{
  "n_layer": 13,
  "n_kv_head": 6,
  "head_dim": 64,
  "rope_base": 10000.0,
  "rope_fraction": 0.25,
  "attn_scale": 0.125,
  "init_std_up": 0.0236,
  "warmup_steps": 200,
  "decay_fraction": 0.937,
  "decay_shape": "linear",
  "final_lr_fraction": 0.0,
  "steps": 11245
}
MLP neurons of a small language model. Each row is named by its layer, matrix (up: input weights; down: output weights) and neuron, and shows model dimensions 128-255. Each number is 128 + 32 x the weight over its row's rms, rounded and kept within 0 to 255.
Before each neuron's rows, "fires before" lists the tokens most often just after its 100 highest values on Wikipedia text that the model never trained on. A number after a token or word is its count.

fires before: "\n" 42, " " 14, " Re" 4
L5.up895 [120 129  78  59 100 151 202 104 161 157 103 164 161 153 116 126 148 147 129 174 140 104 109 155 145 144 151 182 113  79 167 157 200 118 110 150 127 137 154 124  89 142 179 140  88 122  92  69 163 111 141 104 125  91 146 139  74 113 205  67  48 157 127 122 154 106 107 122 126 118 193 149 140  76  43 141 182  64 149  73 156 186 138 100 146 176 173 113 111 147 158 103 106 128 134 124 140 138  99 119 133 154 242 106 105  66 121  84 104 184 128 141 110 149 135 160 119 124 157 111 135 109  96  86 177  88 115 129]
L5.down895 [117 132 111  85 150 156 121 148 164 124 139  93 154 122  99 128 148 105  45  76 116 102 144 143 107 113 181 161 100 107 178 129 113 154 176 180  91 134  82 136  36 175 134 136 117  95 130 149 145 135 104 171 171  96  76 149 127 174  88 166 114 109  67 123 172 146  60 158 115 116 120 122 135 124 147 181 111 108 172  92  98 133 160  75 130 167 102 116 119 151  75 144 184 114 152 146 153 176 137 148 126 157 139 107 109  73  83  98 112 142  59 212 126 121 138 144 146 120 196 128 171 154 133 191 144 133 163  69]

fires before: "==" 29, "The" 13, "In" 7, "===" 7, "A" 5, "M" 5
L5.up1115 [125 159 136 136 102  43  80 118 184 141 127 204 128 195 149 140 147 162 141  94 129 107  90 128 131 124  59 124  40 110 152 120 152 102 122 119 114  98 115  73 125 156 129 126 138  96 223 202 153 149 116 108 108  87 126 144 203 154 104 127 101  83 136 142 114 114 106  80 130 154  99 136 128 109 131 142 160 228  88 126  88 122  96 176  59 166  70 177 124 142 130 150  95 124 115 154  91 157 115 122 119 166 131 214 111 130 147 132 150 138 107 107 117 146 138 140 168  95 137 137 125 108 124 118 125 137  94 113]
L5.down1115 [164 152 120 117  71  56 100 134 170 120 147 199 135 122 152 122 122 143 126 120 133  96 131 155  98 164 114 145 103 133 155 118  93 125  64 184 206 123 134 150 105 138 122  93 143  87  86 101 169 192 139 105 169 110 107 104 106 117 124 132  72 119 124  80 158 133 176  83 165 194 105 104 143 119 107 133  81 165 105  76 114 113  87 134  73 157  33 161 141 134 104 100 103 120  96 152 206  84 167 136 117 179 120 144 133 158  80 162 163 155 162 147 140 133  98 199 170 111 132 147 116 122 141 118  92 118  66 122]

fires before: " |" 37, " the" 10, ";" 5
L6.up40 [153 102  96 104 130 160 122 175 102  99 156 114 146 197 112 210 114 200 124 114 141  97 172 123 104  87 144 123  95 153 131 136 100 107 129 125 140 140 132 148 120 191 109  99 126  90  78 115 168 157 110 163 120 137 128 137 103 124 118 108 170 141 128 102  73 148 122  88 110 139 176 173 103  85 147 115  37 107 165  80 134 193 133 225  87 135 143 110 158 121 111 110 141  66  94 123 131 129  96  36 152 149 142 119  95 114 163 196 146 115 149 121 157 127 130 104 117 113 173 163 138 137 111 134 118 125 152 141]
L6.down40 [149 127 134 158 140 128 114 132  90  66 122 133 112 141 137 145 143 145 163 183 151 114  99 181 154 126  55 130 132 153 113 163 182 105 166 147 213 153 126 131  55 113 119  88  81 138  96 134  97 112 102  95 168 115 102 158 123  94 146 128 137 140 143  95 138  92 111  98 202 146 133 133  96 145 146 141 131 133 149 118  73 168  82  99 101 111 139 120 150 202 134 116 124 148 122  99  82  97 174  87 119 195 168  89  95 113  89 165 169  92 140  84 207 104 116 107  75 117 180 141  48 155  97 159 160 124 164  57]

fires before: "\n" 100
L6.up769 [137 173 136  67 126 131 163 120 121 119 138 100 126 138 148 121 151 121 108 162 144 107 127 129  75 149 176 203 126 104 106 115 183 117 178 135 156 103 118 124 164 169 114  95 133  97 125 152 152  80 150 157 134  88 142  85 157  70 101 101 117 168  48 124 104 124 143  75 118 135 112  50 118 126 110 121 101  88 142 118 108  98 129 118  70  96  73 112 121 122  76 179 122 139 111 122 114  65 105 135  89 117  89 136 141 132 151 158 143  88 167 101 129  87 145 112 106 176 134 169 149 117 149  86 161 169 141 121]
L6.down769 [149 144  65 114 159  99 125 159  38 198  86 129 141 153 157 169 175  80 102 158 113 128 211 139 133 152 222 164 126 126  72  75 115  65 138 105 151 154  96 149  87 158  74  84 129  65 118 200 140 112 162 108 216 128 123  98 129  94 127 165 144 169  70  79 103 172 128 111 108  95 127  66 110 147 127 127  87  78 129 114  94 137  71  79 127  84 126 100 130 129  82 182  91 148 148 175 181  67 157 113 168  99  92 148 144 108 147 119 116 105 103 172 118  88 144  83 157 136 104 152 109 137 173 146 155 135 137  98]

fires before: "==" 26, "The" 11, "In" 6, "A" 4, "===" 4, "F" 4
L5.up788 [ 93 109 159 121  75  88 119  90 116  90  97 129 172 150 103 102 105 137 121 166  83 132 145  93 123 120 124 117 173 145 100 126 147 119 112 175  91 184 133  86  73 151 147 156 134  89 145 151 248 130  83 199 104  75  82 149 136 113 139 112 126  77 129 117 132 174  95 172 126 167  94 125 196 104 124 115 130 145 108 112 171  63 114 188 149 174 115 157 148 118 102  69 118 100 142 118 147 105 169 128 120 188 106  91 124 125 103 122 151 132 123  71 144 138 145 143 106 122 102  94  86  73 146 110 146  54 116 143]
L5.down788 [148 206 154 113 135 129  97 130 157 124 114 177 132 131  55 114 124 116 135 109 117 188  99 135  64 158 108 156 126 121 140 138 136 104  94 151  81 127 147 142  50 124 140 147 125 113 130 155 100 113 125 185 180 104 132  96 159 109  94 158  92 175 126 177  97 142 124  85 181  89 106 107 144 141 117  95  90 105 152 132 149 143 110 111  25 104 105 101 160 145 150 108 134  88 202 132 180 132 121 138 210 142  65 102 149 134 111 154 148 149 132 189 115 162  88 186 123 134 142 126 153 146 142 101 119 114 140 131]

fires before: " " 90
L10.up884 [129 112 126 160 109 128 196  99  98 123 114 147 152 126 139 100  99 147 131 130 157 140 161 155 169  88  99 140 150 124 150 151 118 128 145 154  92 139 102  95 117 143 163  52 113 157  88  62 158  72 172 144 130 103 147 149 123 146 166  69 124  99  79 108 107 124  85 140 120 119 123 124 137 150 146 116 174 143 138 154 124 143 143 158  78 112  87 143  82 131 112 112 173 111 125 141  82 136  92  99 133 136  71  47  91  83  97 105 140  96 141 150  66 104 170  86 123 157 182 189 107 136  77 117 147 146 191 117]
L10.down884 [192 221  91  84 137 140 108 104 168 133 158 133 110  95 112 155 157 110 130 123 128 113 128 110 112 148 135 165 155 132 170 123 134 155 166 114 166 114 131 130 180 138  91 166 101 139 135  96 111 166 132  68 120 118 131 149 126 152 130 116 166 172  71 141  79 115 179 125 100 133 131 113 112  91 118  68 113 139 120  99  84 172  97 174  91 158 108 129 128 128 158 102 157 126 136 114 100 136 121  72 116 124 174 139 111  69 144 155  72  82  81  78 151 152 138 161 109 138 113 153 107 108 194 140 132 181 149 123]

fires before: " |" 21, "." 16, "p" 6, "'" 4, "–" 4, "°" 4
L2.up1188 [106 144 167 139  31 157 164 141 137  92  77 112 179 111 118 100 112 123 183 113  80 110 110 139 143 159 130  57 159  91  76  96 109 151  89  79 158 150  89 111 171 130 143 114 128 140  97 132 125  99 146 110 111 122  98 199 137  85 164 128 219 159  78  54 132 107 127 115 135 149 150 138 133 134 116 155 134 132 153 103 120 148 130 151 109 113 181 103 121 173 144 130  93 154  72 143 162 142 108 104 133 152 163 106  92  93 149 202 105 108 144 121  47 100 195 110 126 137 162 165 119 155 128 169 150 141 115 137]
L2.down1188 [127 127  92  93 156  71 125 121 104 148 173 110 194 180 134 114 151 115 133 154 109 147 156  63 159 140 147 159 188 137 171 179  80 108 116 161 178 108 137 110 140 115 108 129  93 124 136 104  88 124 113  87 130 110 138  51  95 145 104  86 140  90 166 145 172 178 147 140  99 108 141 118 184 105 188 134 127 125 150 190 133  71  91 145 150 116 107 136 144 113 163 124 134 119 123 156  84 108 156 121 128 155 168 158 121 173  69 156 144  84 115  97  97 161 112 163 151 179 175 149 167 148 166 123 130 107 106 168]

fires before: " |" 30, " –" 13, ":" 4, "in" 4, "ined" 4, "ald" 4
L5.up1505 [145  93 133 164 106 160  41  95 123 104 128 165  86 181  94 150 120 110 189 118 150 112 185 137 164 158 153 176 146  87 125 147 141 120 135 111 134 164 119 119 124  95 140 100 121 135 151 127 155 124 165 120 125 165 105 136 127 162 179 138  92 117 106 138 163  79 161 127 127  99 104 165  68 157 132 122 107 125 137 129 125 109 127  93  89 112 174 100 141  92 151 179  68 103 136 140 137 166  79 129  96  81  90 101 167 140 155 136 138 115 141 108 106  99 117 159 100  85  92 123 172 102 196 108 126 136 107 132]
L5.down1505 [153 119  96 112  98  76  96 139  72 136 116  99 156 100  61 133 124 145 181 167 108 165 134 110 177 116 113 153 144 129 157 120  72  82 121 133 136 158 102 138  58 150 119 134 140 145 156 202  94  68  99 178  96 114 152 132 154 102 138 112  92 200 123 167 147 142 117 145 131 195 147 172  63  96 195 165 170 105 164  80  80  56 134 166 115 141  68 132 128 119 123 135 120 143 184 200 118 120 124 111 114 128  85 131 110 165 161 143 143 113 191 129 150 110  89  72  80 161 133  98 125 143 175 135  72 107 178 202]

fires before: "\n" 33, " The" 10, " He" 5, " After" 4, " She" 4
L6.up1075 [159 169 104  97  86 126 142 133 117 141  96 106 166 200 154 157 142 118 177 116 140 178 155 110 131 102 178 148 161 168 144  66 156 103 126 138 159 142 147 157  74 142 105 113 161 145 109 152 156 119  95 219 140 161 106 146  96 160 163 150 156 124 116 105  79 206 175 156 133 132 178 133 148 112 126 123  75 152 130 141 113 162  92  55 162 150 112 113  88  85  70 110 179 138  88 158 116 115  91 135  99 159  62  80 146 169 122 129 177 114 130  75 110  92 165 129  43 152 152 122 135  98 131 123 139 131 102 145]
L6.down1075 [ 93 114   0 100  96 125  94 110 132 123  87 145 108 108 107  71  71 129 127 116 146 113 171 138  93 115 125 123  79  97 136  92 163 120  69 168 102 132 219 124 115 154 132 111 139 116 136 151 151 122 125 157 150 114 114 179 136 141 128 157 146 115 123 105 165 179 186 122  89 139 116 124 114 142 144 118 154 180 131 107  91  97 135 142 127 173 105 116 108 163  85 164 121 100 118 104  95 115 142 137 134  84 112 106 151 191 107 111 114 102 174 147 142  80 105 150 160 117 129 132 140 126 171 138 116 143 166  91]

fires before: "==" 22, "The" 17, "===" 8, "In" 6, "On" 6, "M" 5
L5.up893 [149 108  70 152  98 115  94 133 120 124 101 117 177 158 108 152 131 135  66 107  95  49 110 156 115 101 106  77 168 175 101 145 114 140 102  99 121 140 159 112  93 117  92 146 140  70 109 140 141 109  95 136 154 173 155 192 132 134  97  81  99 133 180 127 119 193 136 121 123 111 115  91 181  80 113 173  92  80 119 160 122 122 126 145 154 106  76 144 151  88 129 134  97 140 115 144 135 153 120 138 170 153  88  95 136 142 157 126 129 208  66 126 174 112 115 167 183  71 118 180 141 188 132 120 113 117 141  94]
L5.down893 [118 157  86  85 138 166 127 151 149 162  90 153 136 122 129 109 127 116 222  92 178 176  82 162 107 164 129 216 108 109 170 166  87 103  97 151 111 132 102 120 136  98 155 120 157 165 137 166 102 134 121  99  89 171 154  69 101 159  67 154 115  84  87 124 126 119 147  94 146 125  82 115 109 126 149 174 107 121  90 164 115 119 111  99  67 120  95 140 118 145 171 137 123 157 175 160 116 116 198 141  45 163 123 185 126  72  86 153 139  97 135 140 128  75  94 139 109 170 105 138  56  83 147 130 149  99 120  95]

fires before: "==" 23, "The" 12, "===" 5, "In" 4, "A" 4, "M" 4
L5.up54 [159 141 109 111  91 114  83  94 144 121 124 157 149 153 125 122 114 130  83 144  88 126 134  89  92 157 112  85 122 104 135  85  86 131  88 108 109 131 180 112 118 141  94 160 147 100 171 141 188 122  97 129 118 102  74 177 150 151  83  84  82 154 113 181  90 160 159 145 130 152 148 176 153 106 139 181 107 199  84 104 117 132 101 129 158 140 135 142 126 162 138 157 144 142 119 128 127  90 121  46 135 154  95 139 109 152 117 133 122 110 175 141 125 133 158 113  85  84 147 132 100  62 107 145 172 115 124 131]
L5.down54 [134 141   0 134 105  79 126 126 131 110  90 161 156 133 132  32 105 135 135 146 103 116 112 138 134 113 139 138 117 109 128  87 104 121  67 139 119 154 157  67 127 166 163  94 129 115 114 140 192 169 139 142 128 148  76 113  95 113  73 104 113 112 121 163  76 160 105 142 169 119 164 185 172 125 129 184  97 176 152 138 160 121  91 100 162 186 137 112 111 157 142  75  82 113 105 115 151  80 181  95 139 144  90 101 123 171 175  90 145 145 121 165 145 148 128 167  91 121 147 143 156  83 137 140 164 146 137 159]

fires before: "\n" 91
L2.up413 [113 110 137  89  83  99 133 122 119 171 150  80 167 129  30 148 130  70 134 116 136 153 132 153 166  92 127 167 106 127 125 130 142 111  85 113 103 121  99 153 137  91 116  75  72 110  79  44 132 149 153 128 192 146 113 109 113 124 138  91 193 159 112 207 135  92  81  99 122 148 106 125 143 135  79 141 139 121 209  67 127 156 129 119  66 148 150 159 171 130  96 183 137 127 135 173  83 146  88 106  72 152 140 169 179 113 169  81 165  70 166 136 153 166 148 123 118 178 128 161 156 145 103  78 127 160 136 116]
L2.down413 [179 127 114 116  58 168 120  89  96 175  94 125 103 118  70 131 143 118  92 133 142 140  72 120 116 106 170 166  89 166 126 114  73 166 111  73 132 145 115 142 135 119 115 106  53 114  98 102 113 131 179 203 142 117  85 143  49 124 143 109 173 140  97 165 120 129 124  90 102 154 102  96  70  98  87 132  79  98 191 129  93 178 138 147  86 102  87 159 126 127 121 132 149  98 137 168  76 124 106  86 102  98 104 182 176 114 142  78 185  85 106 142 177 115 112 126 104 171  92 110 144 145 123  94 132 160 161  98]

fires before: "==" 20, "-" 15, "The" 10, "===" 7, "In" 5, "M" 4
L5.up543 [174  84 146 144 109  90 128 121 141 196 134  96 140 176 161  82 117  71 146 123 104 119  60 108  99 114 103 159  74  83 116 109 103 120 102 100 104 132 161  52 132  99  84 132 161  48 136 119 106 148 124  94 138 134 124 142 172 192 114 147 133 151 121 139 119 160 104 102 160 168 154 107 138 145 107 102 157  79 145  91 107 107  81 137 110 156 164 155 101 158 140 117 162 198 144  82 121 127  80 117  78 147 107 101 174 154 138 168 199  98 161 157 139 108  70 214 102 110  72  89  90 154 116  99 143 168 147 169]
L5.down543 [124 147  28 144 119 147 116 116 174 112 155 108 132 110 133 183 112 182 118 120 163 102 107 129 141 114 164 145 130 164  99 189 147 158 140 124 166 133 102 160 136 129  76 126  53 160 150  69 172 137 127 125 185 136 118 105  65 122 116 156 166 228 162 128 136 125 186 106 131 146 135  89 129 169 165 125 127 118 109 149 130 140  98 151 137 101 102  69  72 129 190 141 102  74 119 137 159 170 143 112 112 141 109 117 154  93 136 155 118 130 159  96 104 110 174  67 124 120  97 138 106 155 216 201 121 145 127 139]

fires before: "\n" 32, " The" 12, " He" 5, " After" 4
L6.up143 [107 144  73 103 152 118 142 140  98 161 146  97 119 178 117  98  99 125  96 111 118 138 131  93 108 127 167  81 167 129 171 126 187 133 102 140 142  84 243  75 121 153 111 116 144 133 129 128 122  97 101 133 138 166  68 134 127  98 102 132 100 127 138 150 129 142 137 109 146 130 141 169 173  92 137 191 171 136 121 103 132  98  52 154 149 191 136 159 113 108 120 118 166 111 169 167 147 102 113 105 105 170 121 165 118  92 148 112 143 145 174 112  77  89 160 162  78 120 153 169 111 152 138 193 114 139 136 183]
L6.down143 [102 142   0 110 151 114 108 101 113  99 136 131 153 129 138 142 112 114 174 113 142 144 113 155 139 126 122 161 104 165 115 119  77 131 161  97 132 155 216 106 137 147 139  77 110 140 138 122 102 112 103 144 117 147 162 172 134 108 200 117  89 160 107 178 143  94 128 143 122 106  99 102 138  40 118 126 122 108 151 115 158  71 173 163 134 129 116 112 148 173 177 167 124 137 130 120 162 131 165 142 123 161 120 127 125 105  87 140 123 135 140 125 127 165 143  76 131 111 124  91  82 165 115 113  81 150  96  86]

fires before: " |" 38, ";" 15, "%" 9, "\n" 7, "ore" 5
L5.up722 [118  61 173 115 141 130 163  98 125 125  97 125  97 116 108 153  91 119 123  84  91 133 123 154  81  95 137 161 134 115 157  89 186  63  94  95 164 174 170 107 123 188 137 119 180 172 174 162 115 125 147 131 113 104 112 126 120 141 173 114  75  57 103 186 148  76 148 116 110  94 102 123 141 106 110 107 104 110 133 197 106 144 146 120 136 115 190 145 165 112 132 158 133 152 124  96 145 105 132  85 144 139 125 175 131 106 113 133 155 151 131 125 160 151 103 149  93 157 129 152  79 140  81 156 183  80 185 136]
L5.down722 [ 84 125 116 133 142 168 113 135 117 123  78 124 108 128 141 102 137 160 112 114  73 132 162  81 161 174 148 146 147 159  85  68 122 115 114 163 160 230 158 136 125 191  89 160  96 142 152 162 159 127 127 126 160  94 108  88 121 111  57 111 127 126  87  62 204 126 114 111 167 135  63 139  88 149 147 115 143 136 148 177 131 176 160  88  78  73  97 139 125  88  98 161  97 141  97 178 111 125 152 108 115 144 152  72 138 103  94 106 173 165 156 176 157 124 115 128 130  96 158 158 172 141 103 142  83 109 140  82]

fires before: "\n" 35, " The" 11, " He" 6
L6.up603 [127 132 126 116 116 141  90 152 119  69 128 133 140 148 121 178 145 122 167  75 118 133 127 105  63 109 159 159 126 142 162 118 114 167  66 136 134 142 140 107  69 153 117 137 200 125 167 158 168 152 105 178 183 107  54 154 178 123 115 124 147 114 115 132 133 149 125  82 123 154  74 156 129  92 106 127 109 230 113  92  55 132 128 127 150 164 102 140 158 107 124 144 133 103  95  98 117 145  86  52 110 144 111  98 145 122  88 146 148 134 136 121 126 146  87 159 118 134 103 133 149 176 114 123 109  70 152 223]
L6.down603 [163 157  57 105 105 127 153 150  75  94 104 143 132 159 145  91 141 111 109 102 142 156 144  84 110 101 131 148 148 111 141  84 134 101 134  95 168 155  94 147  81 102 143 134  98 104 161 146  82 108 135 121 132 177  51 170  85 102 149 115 117 172 137 130 179 154 119  55 159 138  94 109 136  69 113 137 117 168 149 143 135 150 117 154  81 127 148  85 141  94  93 125  80 105 167 137 133 108 143 103 147  65  82 165 163 107  81 156 189 201 144 136 157 166 116  87 144 102 186  79 121 161 135 114  60  80 148 118]

fires before: " |" 27, ";" 21, "″" 12, "." 7, " (" 6, "7" 4
L5.up366 [109  72 152  85  79 126 143 142  65 144 120 136  93 118 130 163  93 136 169 107 179 119 177 128 131 125 102 112 161 194  92  93 101 134 149  87 128 108 142 116 134 121 140 158 199 151 190  81 107 128 158 167 152 135 118 123 142 126 103 140 134 106 162 116  97 168  83 100  97 137 132 141  91 142 116  70 171 122 142  61 154 147 123 149  55 107 154 155 142 109 153 118  92  26  98  88 123 105  80 115 161 133  95 136 148 152 104 135 115 172  84 158 184 105 162 129 161 103 120  64 122 152 125 154 194 100 153  99]
L5.down366 [128 145 126 133 133 134 151 135 128  85  85 149 129  95 128 164 119 156 131 118 149 146 181 128  87 155 163 138 126 194 117 101  91  88 142 101 132 152 166 161  83 178 119 144 120 149  87 135  78 118 154 138 201 127 141 115  67 133  99 111 130 151 122 136 140  85 150  51 113 135 135 142  89  72 165 118 180 216 152 132 169 154 129  63 215 112  89 122 121 113 138 136 146  47 161  69  87 174 155 136 104 115 166 117 129 147 126 129 138 165 153 110 198 154 134 118 176 112 130 136 117 109 117 136  81 140 127 124]

fires before: " |" 60, ":" 12
L2.up604 [192 102 114 134 143  96  98 169  97 142 160 124  87 141 100 162 131 115 155 113 170  85 145 146 147 141 118 117 106 105 154 141 124 138 170 102 165 155 123 150 110 131 139 142 146 120 116 158 130 138 142 126 138 122  93 132 115 135  81 104 126 188  97 124 167 137  71 140  92 136  75 180  89  86 155 130 170 124 166  77 135 178 137 131 121 124 111 158 128 184 182 144 101 120  82 124 127 153 159 133 121 167  80 133 144 113 124 176 155 120 159 127  77 125 105 179 144 119 117 119 133 165 203 159 128 136 118 121]
L2.down604 [141 147 173 117 123 118  78 139 132 142 150 128 111 191  96 132 126  54 145 131 103 117 155 107 135 208 175 113  88 167 125 144 129  51 191  92 134  97 161 126 147  88  88 121 149 111  86  91 107 141 134 115 179  87  67 134 170 219 154 170 143 107  36  79 141 156  91  99 118 140 108 151 100 183 131 118 147 120 138 176  84 192 162  89 170  77 119 134  67 130 131 154 104 148 151 135 153 132 101 172 123 183  98 112 134 184 164 133 133 110 125 121 135  96  77  96 172 168 108 129 123 101  97 108 117 169 118 153]

fires before: "\n" 94
L5.up1203 [ 78  99  81  90 147 128 167 177 141  65 132 134 143 120  89 115  93 157 140 121 134 174 106 144 102 172 145 135 132 181 117 137 195 143 155 150 166 142  99 155  94 159 131 138 103 150 194 119 169 131 151 104 123 109 151 104 124 103 122 129 127 155  90 125 104 114 123  84 130  90  71 123 157  91 140 149  41  98 135 146  98 131 158  72 135 101 119 150  79 106 131 133  98 123  65 115 170  55 121 118  65  96 164 138 147 150 144 161  97 103 215 154 196  95 125  95  99 137 113 179 104 100 117 100 131 170 148 129]
L5.down1203 [165 157 128 122 161  85 105  74 102 190 174 158  92 137 163 100 135 126 141 156  91 186 163  94 139 153 156 113 154  94 121 114 117 101 118  83 135  85 147  83 122 121  94 157 157 120  70 162 105 136  61 200 149 158 117  87 207 158 165 132 116  93 108 140 114 149 109 148  87 135 140 101 103 114  87 122 142 162 133 138  87 193  92 151 122 132  82 113 173 100 145 106  74  94 131 192 180 181 143 131 159 122 117 138 185 163 103 139 138 127 127 105 172 107  70 123 124 102  79  99 216 166 175 115 138 118 122 161]

fires before: " |" 47, "." 14, "'," 7, "'" 5, "ath" 4
L2.up1154 [147 100 156 115  72  83 155 117 160 132 142  78 108 114 123  76  66 140 189 151 128 165  90 121  88 197 134  93 167 151 135 159 137 145 164 150 119 153 117 130 168 167 112 120  80  68 106 139 119 169 198 144 166 129 119 141 102 144 146 206  82 128 160 116  88  55 114  66 125 128 155  93 137 105 127  77 160 152 158 147  98  78 119 106 128 130  90 135 106  99 122 101  96 142  69 122 147 158 117 119 140 148 178  94 143 147 123 173  96 179 139  58  54 129 138 141 110  64 124 137 130 190 246 112  97 134 126 151]
L2.down1154 [125 135  97 158 128 132 160 140 117 164 172  97  93 111 155  75 153 178 156 100  66 113 143 107 147  99 133 117 115  89 131 179 102 160 156 123 121 174 154 141 154 133 112 183 110 128 130  94 143 121 111  85 132  86 141  62 143 179 138 169 101 188 160 107  98 154  81 168 101 127  52 162 103 161 123  89 146 145 181 143 113  31 112 122 110 128 117 142  94 111  50  67 120 124 155 212 104 117 117 163 137 135 105 126 119 123 155 131 149 137 112 160 127 134  92 117  71 136  99  99 118 114 175 116 100 121 150 121]

fires before: "==" 32, "===" 10, "The" 8, "In" 6, "A" 5, "On" 4
L5.up687 [145 126 155 138 131  74 129  96 118 166  78 142  94 212  83 111 122 152  97 153 198 107 105 135 127  94 101  74 151 172  79  98  86 138  94  52 147 144 106  92 132  69 119 109  95 108 111 117 130 158 152 105 119 148  64 183 113 192 121 123 118  70 182 150 115 137 159 114 172 161 163 101 114 126 181 128 172 132 103 127 100 112 125 218 122 203 154 100 132 122 130 124 128 126 166  87 124 169 122  93 133 135  79 136 140 206 147 198 144 123  62  72 138 147 155 177 103 120 130 135  91 138 137 179 164 105  74 139]
L5.down687 [135  52  97 131 108 107 146 119 143 127 175 126 174 143 152 107 138 104 130 140 136  85  80 153 133  85 150 144 112 121 193 130  93 129 133 157  87 157 119 149 182 114 182 130  92 128 110 157 156 144 103 134 147 162  92 106 120 161 129 165 164 187 140 125 128 119 107  59 161 149 167 116 150 116 112 109 151 137 146  98  85 134 151 109 145 134 145 154 103 146 190 158  83 107  58  61  92 158 143 117 125 138  76 124 115 119 123 178 123 106 117  98 166 122 122 146 123 156 118 148 143  92 136 177 101 100 112 129]

fires before: " |" 40, "d" 9, ")" 6
L2.up165 [153 110 141 101 144 151 144 143 139 129 147 133 129 104 106 133  61 132 144 122 148 106 154 167 108 166 127  58 131 123 161 204  97 149 103 129 145 134 121 152  82 167 134  67 152 180 140 140 164 203 105 191 143 137  87 137 129  85 121 177 179  92 172  72 118 137  74 123 153 147 140 177 137 167 102 199  67 172 192  78 123 213 151 178 127 107 132 113 131  55 153 137 122  69 117 102  69 137 159  94 121 129 131 125 121  80 141 182  62 162  98 137 149 128 159 136 138 149 133 109 121 112  97 143 160  85 110 184]
L2.down165 [ 64 160 146 101  86 142  89 148 152 107  87 150 131 118 156  96 108 134 163  98 157 181 123 152 163 114 142 150 101  91  74 108  75 184 106 156 173 116 161  89 142 136  45 129  62  94 151 120  88 155  50 126  99 138 119 158 115 179 105 126 127 141 100 128 115 108  87 180 156  74 122 125 117 108 140 102 160 107 200 148  70 110  83 171 118 137 110 126 146 185 157 200 136 180 161 140 115  99 113 143 120 118 128  93 140 122 110  70 174  86  77 191 115  95 192 136 139 183 171 117  86 112  91 175 132  92  73  75]

fires before: "\n" 30, " |" 20, " and" 10, " in" 6, " who" 4, " is" 4
L10.up230 [ 86 106  86  92 126 150 171 169 152  94  85  73 149 165 122 119 147  95  75  94 102 134 140  86 136 191 156 137 122  84 175 163 136 138 112  80 102 139 121  86 126 136 101 110  85  58  84 129 142 125 112 207 147 183  93 150 140 110 134  86 168  70 184 118 129 115 152 149 180 151 127  65 138 143 135  91 142  59  74 123 113 132  96  88 131 144 113 139 125 156 144 106 126 161 114 105 192 100  81 193 118 154 117 130  96 124 156  96 166 119 130 163 125 131  87  92 105 159 138 164 133 100  86  71 145  84 123 112]
L10.down230 [153 160   0 145  99 124  98 112 154 127 141 172 134 123 171 116 125 134  98 100 149 113 109 144 106 158 149 103 102 139 114 131 120 155  81 105 128 109  83 162 105 167  94 126  75  89 118 130 166  81  80 138 148 149  98 131 127  99 124 142 146 131  85 138 129 117 146 174 122 121 202 144 157 138 156 153  82 122 138 109 137 157 145 129 106 111 113 107 145 148 162 139 136 188 114 138 161 144 160 150 156 133 137 159 130 165 100 154 161 118  68  69 175  75 137 135 131 133 145 141 159  90 154 149 165  61  99 137]

fires before: ":" 35, " (" 8, "s" 7, "it" 6
L5.up1116 [111 113 115 138 107 143 137 167  39 147 146 137 128 159 133 132 148 179 157 140 142 178 143  84 164 153 149 132 136  60  85 154 111 148 132 138 130 128 155 109  79 146 165 125 130 122 121 127 155 119 169 205 195 144 119 149 126 102 107  92 130  89 115  42 146 141 169 112 115 126  62 166  94  82 130 176 167 117 179  92 147 113 146 117 129 182 115 160 105 131 103 144 127 172 123 137 111  74 112  97  89 155 130 138 106 223 109 137 144  96 115 109  93  80 171  65 129 103 149  85 129 130 123 170 129 102 114 132]
L5.down1116 [160 135 110  52 218 109 126 108  97 150 140 143 105 132 143 119 134 194 145 209 202 113 125 122  74 120 133 106 120 137 107  76 154  97 179 122 124 133 148 118 203 117  94 152 151  79 108 115 141 115 168 145  57 145 108 179  82 152 114 172 151  83 173 142  90 121 114 101 104 135 135 119  76 147 220 150 163 161 116 167  67  92 150 118  96 209  83 154 164 100  79  99 125 180 146  62 140  92 119 174  93 144 131 104  85 137 129 142 135  96 159 139 101 119  31 163  94 128 112 117  35 124 126 144  74 148 100 119]

fires before: "\n" 79, " " 13
L6.up470 [ 96 156 134 135 106  81 110  97  80 157 110 109 152  81 166 156 137 131  80 114  90 147 126  64 118 143 149 130 106 132 140 124 138  99 162 146  93 209 109 118 114 117 162 111 117 238 117 111 199 120 158 133 159  69 168 119 162 117 109 121  96 129 147 178 134 155  83 133 138 177 123 109 116  93 155 161 132 146 116 118 128 185 136  95 154 116  98 114 151 225 147 171 127 110 116 144 122  89  54  87 113 132  97 145 143 178 111  85 124 121  74 102 154 144 170 189 120 170 144 116 142 155  94 136 117 159 145 113]
L6.down470 [159 171  58 133 128 113 114 165  76 111  99 145 120 149 144 174 135 179  69 144  76 132 165  55 152 115 150 131 177 164  67 116  97  62 126  58 128 182 158 110 146 145 111 174  41  87 146 112 161 105 104 142 146 123 124 151 106 157 120  39 151 119 174 103 121 176 133 129 123 144 109 128 143 143 143 115 173 128 146 164 127 159 133 163 150  57 139 160 116 146 106 155 138  98  73 133 156 143 103  93 117 114  76 128 103 140 168 206 102 111 103 116 165  73 150 101 129  82 140 159 102 151  99  89 115  75 159 127]